{
  "num_attention_heads": 6,
  "intermediate_size": 512,
  "positions": "rope",
  "rope_fraction": 1.0,
  "qk_norm": true,
  "tie_word_embeddings": false,
  "warmup_steps": 0,
  "final_lr_fraction": 0.0,
  "max_seq_len": 1024,
  "dataset": "wikipedia_en"
}
MLP neurons of a small language model. Each row is named by its layer, matrix (gate and up: input weights) and neuron, and shows model dimensions 32-127. Each number is 500 + 50 x the weight over its row's rms, rounded and kept within 0 to 999. Numbers have three digits each. A neuron's up and down rows have the sign that makes its largest values positive.
After each neuron's rows, "fires on" lists the tokens most often at its 100 highest values on Wikipedia text that the model never trained on.

L4.gate485:434465475434554586577389619511559515550424363497513506434451448474504597470422546557399471559532479434508505454502504511456457387578541541451531446476466500459472465511490546447493563476532469531424465507542603488429539625521516543535416469560462523469512531532439475458512543457466494531
L4.up485:452624466457434499570412551477532476471415415510498523468476433535400540467398452486497463559431535547485484417512475476424483501559463523470527500523465525439508568472515536455507523526446562435456532513524460484506489518479465575637459604541445533509540402513519564470548593515468528475
fires on: " De", "e", " Le", " de", "é", "am"

L3.gate80:413524508579532507508501479587489521476483550421462452440476499561422594528515528492438483507477427486497472451361566444435539533583552482588520555421516578506480517555498479523383491531496544534485475462486518542504518499549465506460519497410558510555512514540522497487488416411583561537
L3.up80:504545517501419488530558459548534499438578526438498465584529423490506577450396530539492486518545519435564467510457451520508448490541488486468423490477496509494506544547570516478495566523493527407518503557353492395500610495475486517503418496420496511460494450494620498436534536488538463482
fires on: "on", "F", "ee", "O", "al"

L4.gate288:431585464573537519556495480579472543422448468457509481470446385520448476597548492507543442559536519495502469482509471522593533490626491516505500533502542630505573442444526542449460503532485498448400502502407571446459566632489568541454456538417579508466522554584470483512595440548487492573
L4.up288:425489469542463521562478466587474613492466507495497560475421488517454448554492484504544421482476550466494429459453513462479594554446491504469507598431509535448544467493430562559590521565428470551556414480517470472409545562515470535571530456451554386522476547471520571473450455547536431522
fires on: "t", "T", "ep", "w", "et", " T"

L3.gate0:514431523411473517464529526596513565475468499402555575529488533580421446549532545496510370561561463444500643473445511503573475479397543494439527495461498508501544510478486449492533431474534555521519471482475497508483606458568512480452533507523561544537504458518480528492477544417428387531
L3.up0:472461522400447521564460557615492518443448469483547530514557511557430516405476506450494466555531436551375555493471512445466488496411495528495497576495440472460510514463465534581495556497509487493457460570410521550513490416479517494476488375523532437483515487574448492522594614430481517484
fires on: "mer", "air", "ical", "oun", "ial"

L4.gate179:529560445539476450601496494480369534524531488384559471516530488564524523495607406524489489533521589492602524547422441535478476513472499452498459473600555515446514526530502514523560608463410545497544542513552515554606500447600542545462493527368575548467511521391518416458517564411524449477
L4.up179:553458509507490473467463461466475429453552593524514421543516507496587479499497489560446526512525570386578528510566507551412495475512435482583567472459460584500513498486438609547436480544475498645440457536558491560544500504586468412480494489513505535463514507498505474503506476456495484440
fires on: "===", "\n", "l", "rit"

L3.gate370:498499464524517470510539439569547390559477506359621506488434399508480524506530488513467514528579490398525448476513530538547539526550517463549530481556513458434519464486577551435506497408534408524481508444496468417493472591495559550524507404474530506521560518496409527434461503547505477472
L3.up370:525464558475583510492477465528491492517459524520561476479509520466504444686584478430496400443504467478528498499461528484543528421461439461546540520531460500510503447524495505465484494430483508513628565481493437578507499532524514568485578515555604597536482472607514445462448471548517493453
fires on: "en", "ven", "qu"

L4.gate265:455469482503463490554511406489598565404555483529548466420411509498485457597554442524472492492510387476507472430453526464476503585438472578472498422415542478530522489412511420527497510407473526496448416473542507599562472512529466526506524535477436534541512468519520534514444423489571445603
L4.up265:452506521476528563539483552495465495469418452456494463461480528511529562351553543459536570494467462447515349426460537433427469507531429541467450459576485510463497501553501452528440547495606485544499507464528508633470408440484561460517493558468474491491434623482476537477492463508497656444
fires on: "ian", "u", "i"

L3.gate91:563483437486486457459483552530451491491525501506607506513487497523551528497627527622461485472510496442501531479480502552516520425499526453541439530511543554457589483565538536489521519478476519624604499521494424653555589465508456466584463500494540507530491561396418547415504500481444502465
L3.up91:531511509511437453497429495562442415497508498425604482564494529475582459503578546545571620498446510495449408400541491535566436492547483545527409523412498581500566520507513555507392533485513499564501531536519473576485577521454412474537508521463463559512507579430542475563517477489535480568
fires on: "w", "Y", "1", "ir", "ing", ")"

L3.gate446:456503565447543512442475508535584623568450522529500473445600630508364524512428527529561498513533523517576449463499535507483480446500541461572557518529482488521525571604490555549539547487389542523403561468447477502495538461593553523494598572532559505541452481520439611467473542578507516430
L3.up446:620545475497575519631460429508610478502492562548469553466507558467473460530522576450464501542503516462428494507416462445499547510407448521527578569502472511480467519485522391462446494559514480513489531519547385602491526546583554400414475512455444479608520578503523544468462493533519444553
fires on: "and", "is", "ven", "ut", "ife", "ame"

L4.gate96:472469442495493527450408460400613493504508456509566470436502524456496501475491539505547425455589508447419494467606540525473503518498531561406518499547552534557449558458633512520479457497572540519547497510491563510435420523549526538461461464539499558507552442444480502583547453580496591470
L4.up96:492551448498528501535476539454469528478536559574574641399519449504544560480501562571470454513519394477491531462511460489573385493463527497506439455554512512471570522464654461563561487409509521416530490506585501515547446391532501564462559523461520504536515429486548514475435489440500509459
fires on: "ed", "or", "ag", "ater", "er", "ic"

L3.gate312:443497427531433514534484530461515433514531524580469521508497414515540461503523502560474552437513522505489504526574466450496515483412417460547489508603472566541512394529522524553523458489537580477605371485505491507453476614575579516540408479429475485477439475553533507473480417520518523420
L3.up312:470563468550472487490441540466498429542498526564555605509533473534443532496535502537506596467573545472497434495579501453514481500487396520468451530574499501524470367538557472638531547434581594494579434443451547513462515583473519471596514486534484556438463416463484565476483514497519525483
fires on: " n", "ult", " N", "N", "n"

L4.gate247:494504463449512386530465474596562538544519590498564429547552529436551549447501417490421473638506466558430495576472467488499472535520556492558456550480565583489445544605489503483478487499462502413582568408522553417575452521514544544507561372486534560375500523427492514501429527501437525415
L4.up247:513431544593584429522435558517541561477514590508568492525475543460545568471471455476379516576434525575519566587497502519571534506371471472536553512485517502513513527599456497511421423431549496538481456502575390436481601472577534519527515506561483498522485490496450482497483530527480439513
fires on: "ult", "aj", "iv", "r"

L4.gate141:494565528448529464445489512458487515441440498633496538486457569522581545536636484489459469554526611500509455500557531532524401504557545391455605489511526552444461547506566480516464483493497545492513463566484527540427502527566557633559550518489503551521463543500475591410427481518460544494
L4.up141:475414560539535577533432507501505581512432482545413511520509578502490530394596488564508480479548524465440444516528459464497458549423556444554523469407490512546536496462593474539493454484491484457497525519479485483501436520563488549529507487529472492488416402622378571455394504479497545421
fires on: "le", "ous", "ish", "able", "enn", "ate"

L3.gate473:442534548478546473499567450567494527576491497474459470454511458486524427438559387494527560535472489582494517446535651534470503431393421536497609592531473473502470431549487539490473507575431512544524521532483547461499513561525559572443536468589566485541537542419479397536474515542474475485
L3.up473:546542505515501418526638518549525535482592448516521482553508453514467497602588477483488432581551476509485512546493528524513518475433536494408491497525473528484482455502483554577454447540537590561536464478445458505470447544540526543519549536473578468506533510461574465514522589583488439540
fires on: "d", " ind", "D", " Ind"

L3.gate127:484445496503492589505481550479450553528564470526536451514407481492551444394504465541622441521523575448440615463462481571587530528438545580482528480446488507562537559522533494450382529502468495557534510474495462483499549510549490542479447537490514510511583529511472418456536436489621510562
L3.up127:412506516500561519493491533425480409512461445514579529458508489516544384570349471532478534464500597509449503507475460443508495549503496580492508526496481466454481458470549542468474438449470529454548499530415407537442478366535561570515524568568532494552562472558492366463493481354557526499
fires on: "ack", " ex", "ord", " out", "s:"

L4.gate41:397456536492483536541476500592502483486517505557375497472523516530562532511487576509507438513638413553475486555425511496556511530512485450550557478562448533538497557382511579543529454424450552553455430511512522504473475530475432467527446534619472478453500517516544420497427479544515454460
L4.up41:528419387416503526507561563543565579479500472494510543564501398603473518443524561504493476501479426520505431501418451486523536442537509513508561441429441406440511601460475496438461507558474619426490497516479490460420465418525433512478551473523427469483515549462486555508513531472461440501
fires on: "f", "ur", "an", "ac", "op"

L3.gate448:496444512457503556559507524484433563536462504508499555392408540519510384513569524482510472536480428477435436541474473523454520527583516476500470426495480476484466617479468428539480585532496582497561495545568626447540525522588494576458585468483458536624520601490507516520481468517500418526
L3.up448:351344518522538501462493547523380528516526621450485444534525566577461527427528436550480561448489485463516395604506493556475389538469441541449446497591507433530508465577577451520553507483429477443486442526462548472564488434591459479461477527476439582457499530547443532472505456493481530463
fires on: "ian", "ational", " American", "ident", " National", "ric"

L3.gate38:542520426518480561473505458436535602421499560455455439513529512442449479405452603549453469499427409519478478517412482543515404445428553503528502550595443496417508551439499534547499490531459473510515536537537414475531551583548576401442492503445396515534577478586598527521531489449574519491
L3.up38:509447506570505445425496511366499541490583414495475508502444502508451557493512566487554433498487532512568518479367486471419456477483520505442496463476418456399553452412556440547487586567414493541517588533513505589425575544454573422484512537519493545421518481498523471550541436510472553537
fires on: "ag", "ard", "ang", "ic", "ath"

L4.gate483:581516502457480428500524515523493591453487462451538470624512583511480547548559488441566483474495577499348442554556486549526562483481535528466549544490424472436509445537523437571460545460523451620496599480502509505379502509508499499497509514542535389475567450510481521484443426373528517515
L4.up483:515531490514396520434439533517548506558502508412560489493463594614497419494436557507461521609459574496476508509482539542482456496478512527525506499497456495573501426536570493485423535489487480496456524574549475472430500581522516534476453494579575443439506495433554476475471444495533552566
fires on: "ing", "ack", "amp"

L3.gate192:501503551457486544576476436485531550539505539382526471453486425489464516512545511439566441565579533573548507598551486447470489444444549472490500518446430627436479424539496535490494500575492476481492502550419517465428462583440491591442469506441472480453459513495611558433533378500460443552
L3.up192:528496438449650491496517558467563481480482484470582538540534390580487473494437447565455400470448512536512520540496484490533530457477413460531473525460506553447471541555468513456536611557579556512531541505543523503456523509460553515491508464496443485505431491531460534454478429508553488615
fires on: " /", " he", "o", "r", " |"

L3.gate263:546541602481467486474528479549525474474498506447541468467443484502446546473466470515448592403534540521581526447528522530547500536514540494414436496502431488531588524573523460529532534504385528547515549461534540610568534560580531430458471560523511429485450486620525568498407422518517397544
L3.up263:480487576540463604480545517489525508605507476569499550470529494503433523587487553517425499500498445465450474581466435471499516540443545549584481479520486498486468468573555546454539547594569358508497544504483516488563469521542589432427448513483538542560439483597533509385424477469483422470
fires on: "ord", "ear", "art", "port", "ward", "ason"

L4.gate419:479511407517559525458508494471443482545487502463398473495581597460483551503510521522459495426572490570515540478477563384522392467546545502436506555466429492515534539531448471450488451509477530545430475520518501591454505481501577406460618511484512537436490444539482523500621482498459391480
L4.up419:574459542558551545454455460494431484466471420574532480501547572543513516411475555536503406601540413521574496465526403448544413475422503545538515590531538469533450566526503476437403553514507470466531495496372529582471489506486582519463491562487453554528590481542482487611521574532560562574
fires on: "ag", "om", "ous", "ific", "O", "c"

L3.gate7:582614501477580512498427547480462478459432549471480456515501556543515462355474438491507525568566472510477448485559523498561491595497577557504469409479507401536433520548538556545483528535547478506497554589508552591518508433536508586479554492569552410546465520465420635472556465454475470473
L3.up7:502447479486478519514476424405518459517497435525471498501464471549467609530561338540451552491524519445569453608482570537570490508542517523476507446515388465434457516475524507457501456495548556505559447517509511542408484392614484457501510540532550370399524499489435513495437485386466518542
fires on: "id", "od", "ow"

L3.gate322:466515576529520473525429513540530405468525420451528496478457506373557512512509517481521530501484542503530537445370531531468449479501607508559486413535484515513478404465553506453475440429474542406493483531515427540482405547548542544494603521504485481546524494562491500504515474561486506457
L3.up322:450495454528483526472407441493454597587508578495551553454433455484503520493532468512444550526582529515459475436529470520468483519487468472522468464454522517492463401578571434490528496545574536535538523535561496562403536597493540538459431433503672602435463501472482469542454542511447420446
fires on: "en", "es", "ph"

L4.gate461:492482524481462470456492463508416538473441428540438617523484577466481549415504518524550483562481495552484498614508572489542514489535505489513629517400434567432468559403489528516517573443564460446496452423586432512437548547461582542430541550474561435477489490515533462522563483552501498461
L4.up461:523445547519539522491510533437516597598472392560577611464473493580474507487437474519604508590499549512542496524471486503525561516526453516503456442476411510546506565411542535488510610493483479499444524566505442487493516549475473525504523543533463455444458476482511408517566386448490536445
fires on: "im", "op", "ap", "ip", "ik", "um"

L4.gate66:455585462489499477526478505505483489511471426476516452441443524523444493533439395544488420490558508460464396392472483576457514514513517565445483461554509532488467486483571578531505516563517550500493452528599416447454434511562491528441518514519488535574496473508480564554489522590485479514
L4.up66:484563520461423548500369472530536478548441510493490480484445403476533433505384487562473564474551549501531533474484477493483549446541516513445493539497537538431454504442417559478476461558542486468468524542605566476466513444468513471349452495529557544541662488510445482496517571506438484537
fires on: " le"

L3.gate394:506550526537380588521523518440520508522494594551517506600477495460623465473536524578480527436478438475562424489497508573563463533526453502514446573384530492497543486627544520471571550505523540454507507517432502458509517553549486542570461388539461514448548481495467448559499472527464570492
L3.up394:490472472467474463559418480494572459454520536473550541489516415457574490604523485489516504423496556611499500570548520532505431530437510422516538555440492543424507571595538463435422587461547542477430506555606484477506531486474476513524459433633478513451470498479503460564467435509555477608
fires on: "ar", " War", "en", "===", "==", "s:"

L3.gate122:540479494473499455523502543421469510441555516502493581483500491452509577427391538496466451467422509553522440430451403499507514548566558517522557518484430493540595580568566484513598554527532435419499518479554631472500567601461552600447534411492444515408497502530562479536594452545475479618
L3.up122:535496493433531590516505550528528526480558464517559530464494442426519472514450476420556544469537565557555548495469363487383602397462552509531610510445492517565517516504410483509484521477514511460505521508518522509436562548472569514518619548584504451501482509575559501464621464582396487531
fires on: "ord", "rom", "en", "ch", "ar"

L3.gate205:454548460561523536489540528507482480389500516445560520528433553519487511453541563481474568521458422507603535380546601478545524521556590560495487494497461515478545505588620406474400539587439490536482541564474479524507574407522545463553451495472462509470471464523459507582507451586517469578
L3.up205:428532520429506547537482455509452454432526436410601457558528508498472543440485601538500488539496536583591537438503511491512497394521548509435470469523405456525520502558543444468488536483457458455516476531540545490437478444474502446603457478450498553455413488520508545569457555509535476530
fires on: "a", "O", "age"

L4.gate353:530472513444512609589543529435524487525538467540482571498499416527478510486470517492525500497369553488436441492551504495592465544495417481574553511516445443476470579485547527449439616504509573463524570405493534543450565444511468588454556503630516526506548461580512446523480527590493478584
L4.up353:556587439471515636514514486444509443493458476464574507479519457514520419444552509488603474569486512458419530461501546469533510509487449435520409500543467498544487571443408461550470600439468501470519511458522458495438572450479495613454454541576521490451406495508486529563469429571491464467
fires on: "er", "il", "en", "ud", "om", "al"

L3.gate445:456454470543510480488591487479555500522574534557480556515481528413527444493569478551515508515508452471544629410507467462507475443449492430464480429457509471521593485520411549353472546489497520517544514432442441460417551499495480528553532524584553553439452445464455489532498543537468510462
L3.up445:492493507529460470434618456528512515500482522555458583542526450512567384497518458580598484530574472469511603426477447438533514483487494478489418462434477444476523483514408534348468492525470525506482550478461503527470531494523472532572550565547562459478483460461536488558477576456487514473
fires on: "en", "al", "ed", "or", "is"

L3.gate267:507542544415505474513448610520448528548503559447556450499498590444584491541503513504506471516427453491494435504570579525499596471524467505537535442520501498550425532479419506416477541505500590426493470487407455474496490435448478481421503535495507439525503518557423464493484537501487459476
L3.up267:518431534506579468457447438505430516496525451531537559489492583433514608517601474442496513607453485414560379515463475483537512511622473439446440428586489508523518527499438538459516548468460527534475502510490496516453534427470525469503493499492508387461526461445501488506541535545525535436
fires on: "im", "ot"

L4.gate147:462456546557500527581436529477448499553582581500418544475477481445526555413544499546527499526456526456470503553514592478469447563457513492449488507565605495433616530478414525445464499501505615492605528429457499548446447401504476544472510430500505598548537490534510537524428508521454505556
L4.up147:437483501497555460524504555472523555581446474538512549456551455566492579421584497452487533505423506504499480537543577492438491550417533436418505534459537446458529547548452507454578506560511563496517470490574542498492509446478473462435432451490504590477510586518563556490469534374526587455
fires on: "ul", "ard", "k", "ce", "ck", " Jan"

L4.gate91:524494640501566512525521524447563552542487475614578533437469435433456552553606445518521551453562554504551462504460520481430498564489579528477508439550426507467486521495511542410612564497447562411543557499389540493509438570493530578554588477551514475494542520544467490523474411514521431549
L4.up91:474547547561500481449493504462509540447489412561553589469521509529509579607522513498429485538517604469569504451444495481500575519624493463544534476552474483491504592516543447532524551548478550475542454421544460537532472587591511583488544442491436511531515382557510500500433535513528558420
fires on: "us", "s", "ac", "en", "ag"

L3.gate146:482463524504449516579497594457501483564627378533440507502422501565434469559450517478477477537405498445508495431560446501477511507549507443627555512530433489600394500496572548468499457490539520511379543526490553512545399476549437459468573475544489489405499543484474527511398479572484525471
L3.up146:520517571445476538519503587395562479578517440497499462455439490524585563505459495500479616513448574496451426417575488451577530508567553490475490537533467454527507459439442518424470556516509565490449462505357539473469451502529440551420518530518451478480534554588397562460478518597447528608
fires on: " le", "e"

L3.gate375:493497429491499375523579523556522468471406472453531515414438489383414554508525485495455534550508515437511450470430479487554567516424513553586474498461560517482507523485524482433438546529545415372573495587529558482515482470503477480546553507513408485520489379533485439512469553500483437528
L3.up375:413477420552441398492489575485442601515446458507575466549477405500553500476506564527420499498560491459439473448510457396444533491453508541457433388451471436512467484453463573533474480522576495417527429500535508483563446445441535514477501380490537507510504394500472475581471499431556427457
fires on: " New", "est", " South", "outh", "ew", "orth"

L4.gate374:506441516411525475519522569573537560493393573480517413568498501462525544508570511498508491414615370497487536486420550523426518463511586583488505538501563523491495563513564507504529437465473511438404458428551397612448483453589455466524472459470514552606445501606431516415431489502444461547
L4.up374:538514530491462568526473461611577564423399544523439489524510528549465519634496513411460494450574484427559485545520484549382569493514491468530507511400522525537523517460426457511528460443508527416414519510459537569446565490511412538491460487475551514488551541526459451481446481451503531459
fires on: "ur", "n", "us", "et", "ut", "is"

L3.gate110:481494557420508508520485497470490491428470476428514480507579475452501480497551492450561510574520498427631435524584535450595442517488423516469523497484502439421502440503563546507522532523515489390516429427498424519493488544502415452577485524555435505559444438483521509591498494548563514553
L3.up110:528427515487463530507531464573473541545552464477454450409515474494471460566538503498521469483469463514471471447519600480470526478517523489513540504475536598499523454516519493501406475435452425479470511485427494425438432448485567453485553458608537517498402464520458509483431482559520551473
fires on: "al", "ur", "or"

L3.gate397:465532530517474478480506487431558514444517525514523516517392488506494562483522548552538510516539539543508509419408424469567536509450618483525513466432523603585474446548468432505451450411518512488603498400483467494545525560489398438449499605470558499492528421508423466505506469452449499488
L3.up397:544465566514444445578367527567602473467484540552505466511530501517527458489500554570522526525513474529507564433547553506526541406608560508556511499429494519495547514480544525517443529469485633471494515460600467582531526511496480472486462564451472446513432501534480426462521453490490563552
fires on: " k", "a", "w", " al"

L4.gate294:411495523483472494457547467535542452455491473448517483550502524472548562554590543465516533509476507541464526483581503549459516539539559524473520422603568504457588458441466564525456622472448575469565522519501537403482504567560532506490514513556534522574616480494477474489461485507490513435
L4.up294:391497495474449469470533520462370465381464557517408437491442522519460572483571573464585502460509497504535445498517516527480412589561467450580528482613559499451523484469546465466515579559503481481463489527488491530463537516425569503451585471486532471527542440517430462493474541486555543453
fires on: "ss", "ic", "ot", "as", "iv", "L"

L3.gate280:456536385556498512468532483538484565493495546444539514472492479518317516422467448566481438544555442546525586561390527501464495485540533470471532462507435406495441480590493490511552532512534457513552425512600450437558533482536479547429481574502593441413522467500537401443524557505432496409
L3.up280:461473524546563427558465519500525486369415510520512567536530529499417507425528591516430454494498465495445538651496560494438496367459482515390496496577486404471526493552523538507607446613517530466528483507573468436513514530484423543549428551503514507560547442515541415432445476558398508504
fires on: " N", "t", "K", "O", " K"

L4.gate488:494555466506554469549586470616531482436481544565482547460509495571501577581551408562477535525551431519570455531521509441496474437485440554469525441508508584496481519527507505473499483485499547490505449486446502586475649542545549451510476530527549556497493439586597515566477442509606462478
L4.up488:470520439513492444474509411502471519446476457563456550562545448505531486467645506467550426377584436527520439427482487584447506497561463494447493462548634513500504594520523444556467542411496507544541405420554520524488474469499499535453545471590518509446520548592537471523529540506505428490
fires on: "i", "ok", "on", "ant", "d"

L4.gate205:561556635495576557536484468613553557546470432501451488525398481500543479575615518436451544520577494466427533439529523434524468589519536501485557490535496452531489490481521516425555393546509540513529516490526561491434645537494464521491548485447450459489483463515446464559464509457504421531
L4.up205:521456471518433443498597543435485616471580439538435507490472526582478453591527439520430457394440536416449506537507506558423412579503479636475477466483469495434488500481449516497534476496510459504519559472529541522511591585531515496528550459520404418469533575550549476444553487476533483484
fires on: " St", "it", " Ad", "id", "ber"

L4.gate22:521624468562481548473470530520564508489402538460562522466413488451466563563530424443560451503423574431557457465500498486469458461446526516488545537459517577507558462531452451505496525534475508458553511548481564511530572471522567518527607496479479588565486582429493480572343442497465519444
L4.up22:476467514534490547544504516506385475515523502510544553569526504557477542480533480466601498459451517541506487451503504547505523518486593552550479539482444463472529409588441474498471504576583387554497505567436575624504483448537428489452445563567521502582603521564607507485459511458536526511
fires on: "as", "r", "il", "ord", "use", "at"

L3.gate261:562521456524468591520527547393480503456497462418543483547516489523475512469547545481464526590588500538511503411575526611523478519516455453506404499383455469486539515447530562521566496520499554476469464538457400526463552411457483500477495416470495507468478393518518467534522452537489519447
L3.up261:488573405497512523525559491460489508513535484381533426488549469496564496464515510487599543529588489598486512410599575557580395405497464508446484404406476443519461502434480518459498441522460517526505395492473426541458446515472494560411548445536483516444526379643472502497478531581444546537
fires on: "al", "il", "ol", "ee"

L3.gate283:543464504513533585553454450490554551485507417510426543458476588547489441510419490388527551546549542458423492454545522441478539590501495467553511489482440576571501436492489434502529599541429535480413409517510551473442479449455558631478548466513518479589516427457541464492546508499621539523
L3.up283:553473399486479535430442474529420524563456403472529504471537486526529460436450536392510475532474505428503476598559466433526535513526409532549558477460512512499522435461447467508486536519452451490552491509527476518505436441547592551549517526558537505538511474463458423500480540418507497491
fires on: " ra", " ex", "om"

L3.gate291:496471445574524620483569509463442581469388557472484465544486556399585496511477441434484471503492416479498569572541445479477528483551515487488465506511407503452458527526599550480524473548624478517538472553470441563547552555590593514460448613467460497480513483488555514480482487504489557444
L3.up291:616590484595565462442473526466499603484552545512549489521460517383497479579428443467608557549502451408491432523479414531491523502536513444465496427467477479540430493434479442493512541504468542518575577536382406556539519517520496599486510461527495541467427493539496623440632554528479530548
fires on: "ro", " ro", "che"

L4.gate441:397529489473537451522408368510482564484493426475460488468489514469528538511487494535500504549508463419511589401409505477580478569486487455506497523482520480398527574429526513543442511488502543510470437430523524581431473536495459492535479471455554528448520456501475521474429496456486547647
L4.up441:514528457495493550578508516471529627459559450560457526371502503465435497532563442523449477455485533467530520507369443445523480518581472458545594552553552472566586518534525413571440593548481419549511481491403524536578578495501503543559405577541501595489590559520499482449432533500593532551
fires on: "t", "u", "or"

L3.gate447:510550432470533476463459603517439480451462436473502492493449520490620524472469521571470573548474429431450509558521600507386400458430522519497439469611564532528581526551594495425554533465501575455512523510559562475538475443468487554445518559530532511484535407568507434509527462571496475495
L3.up447:454483477472515511562571476527540472440446531538495455497447468486516510517515487463567526497487397461430497462485458407399440502441481465456428465566447520541476453518518559464508511453468435428509525468623486477568467398580429477502563476499504407532472447564523512520437511558498451560
fires on: "===", " New"

L3.gate469:451474539437470490563535444492524453467445522530519501513491472463550527517474436479522418491521466453509451502655447473599464526433528457442588585510461506546492445532455590562513546575531512384584475526572491506466480501559555511510506525478413555470447471501465551457508393479482501651
L3.up469:423510479500517603564512456516544572488548493636465486428514447477507543556532584482497410521505578457542477570543422454512482557430468392453514553492512499444428482492494494626477555539509395424498614543520505512455426536560523448524577509514501581436514436431414521509521454456474520558
fires on: " 1", " 3", "or", "1", "ight", " 2"

L4.gate479:532480546560547508472474540547613495511420433479487479542507564538547577508525561564561455493516560440447518412418576509536466522505582537548542542476476475486430474543510543488541569472574523488563495465535541496419483513613584542466591480511524422444573411512558488490444415496440417512
L4.up479:454598536482580462485488523443470526578451488504446582509460523468534560522584434571514502475486503555446458549431581419502534545511518580426337534547537457519564473552508476506580503513415475570523536557523518530458523619511484501572493475534415456481489523504496540565541629564611431468
fires on: " St", "t", "id", "W", "n"

L4.gate50:482437560469470515518547503584438527502425507520527447554487494580540477425484470531482522506502547550480556481607467528531507447573461463506413522437525447468520501588558569487484435532519546505528483504527525562464550532558467448529511522534554549627462532415499484498470522486505403499
L4.up50:515542529572449487495489535418490599479473529591509534418471528474505555421542416610435497442479408475496612507421431531511623562510519500538531460470451568585452534488478502457570452475475550571484544581526472538551486400440499482515511431525432462584491477561456518556468590558452525574
fires on: "ra", "ro", "or", "oun"

L4.gate380:430536611493446438535613519559403474494571519509508514523473494478498498484497453556565502512554535548451583485543497501468572571503572606500521586504364509449496469403507493472447479496508482495476366546557462526481510451471564497494537525371485519604476572504454483523413533477421513399
L4.up380:500445441544456558516556504597531543562496547518486503491441432411492476537476555606557549465562525505437586417539403524494578395555483579561566434489472534576579507506513532510527484439562469472550547503469451427478458518446438478495479528444481589497419421503461559385495548422559550467
fires on: "is", ")", "ge", " its", "rib"

L3.gate440:445504536519551383530567579490437546455407550417534498510596457551472543521496538466453424522464435460553557435566420400510527458565525484474505467557487445486522525470429508518412496457489513562541464583503518532495594499602526496510467578499455517414597575459568408560477531546449503526
L3.up440:459522577568539422468517462481483453530464519436575497453565482536529516493434662527477434493478505408501535451522516508538556452510572577365485475477510417380465552494507514539491476541527505518593483544469498508455536572536533569522379543503529437488630427519524522558446498508468560548
fires on: " O", " ne", "O"

L4.gate478:550473544501482588478565464549515488547492465477453400449555457434525433560515505506415468463542541485505518453533596493535527582558514511522490552576413614509470445437524486492472506426518459539447556548500466520523505427542535525542627564513491472456404532520653423483590537516473537589
L4.up478:606484488550453459536410425533468498522550495471445457474528463498454572497468501425595593587439484389525417573557563471487511539487491464412478465543425485442491505478528482505540529525511523538422508535441443534461555514560509575509503532654512518471433454545558466513577486581477465598
fires on: "h", "om", "er", "am"

L4.gate84:529520527508513545517474461490512448477453504438453525483480406455450497560542499481413518496564489480438580447522481555528382557440490557525478444509458490492522468448513509470521481532507630561425565445441410501441546476552494533514487451493518557493501450470473394461522530459416501510
L4.up84:572479587429588543513460449450539477494463534477488478500458355551540419469547515515514487457466393481396525413519563582529451538430517441448510488429499481412476560476469550497535486485542542571494566493588464477371474499499503531521497495544520475472524519386476443524456456460428525479
fires on: " to", "al", "id", "ing", "ed", "ey"

L4.gate373:450465528530556446547528467508493554469438513486565512500554563499474522375562484506550561561515424500604531525510527509460583492451489545474478564577548489443524479553476549411510526482452535419530436531489640426473555546424480570540544574512577505489567428502529481489470486513487555484
L4.up373:480530458618538487376485463488523592497506499475456543432472524545516544444515523434499533544538536467505453508555480678489606512531524516432484527476588545522490441518498531491560513518495479595673511589552456545504524536494504528513440529408555435483534447506500486486507486588512438518
fires on: "ann", "ak", "nd", " ass", "ay", "anc"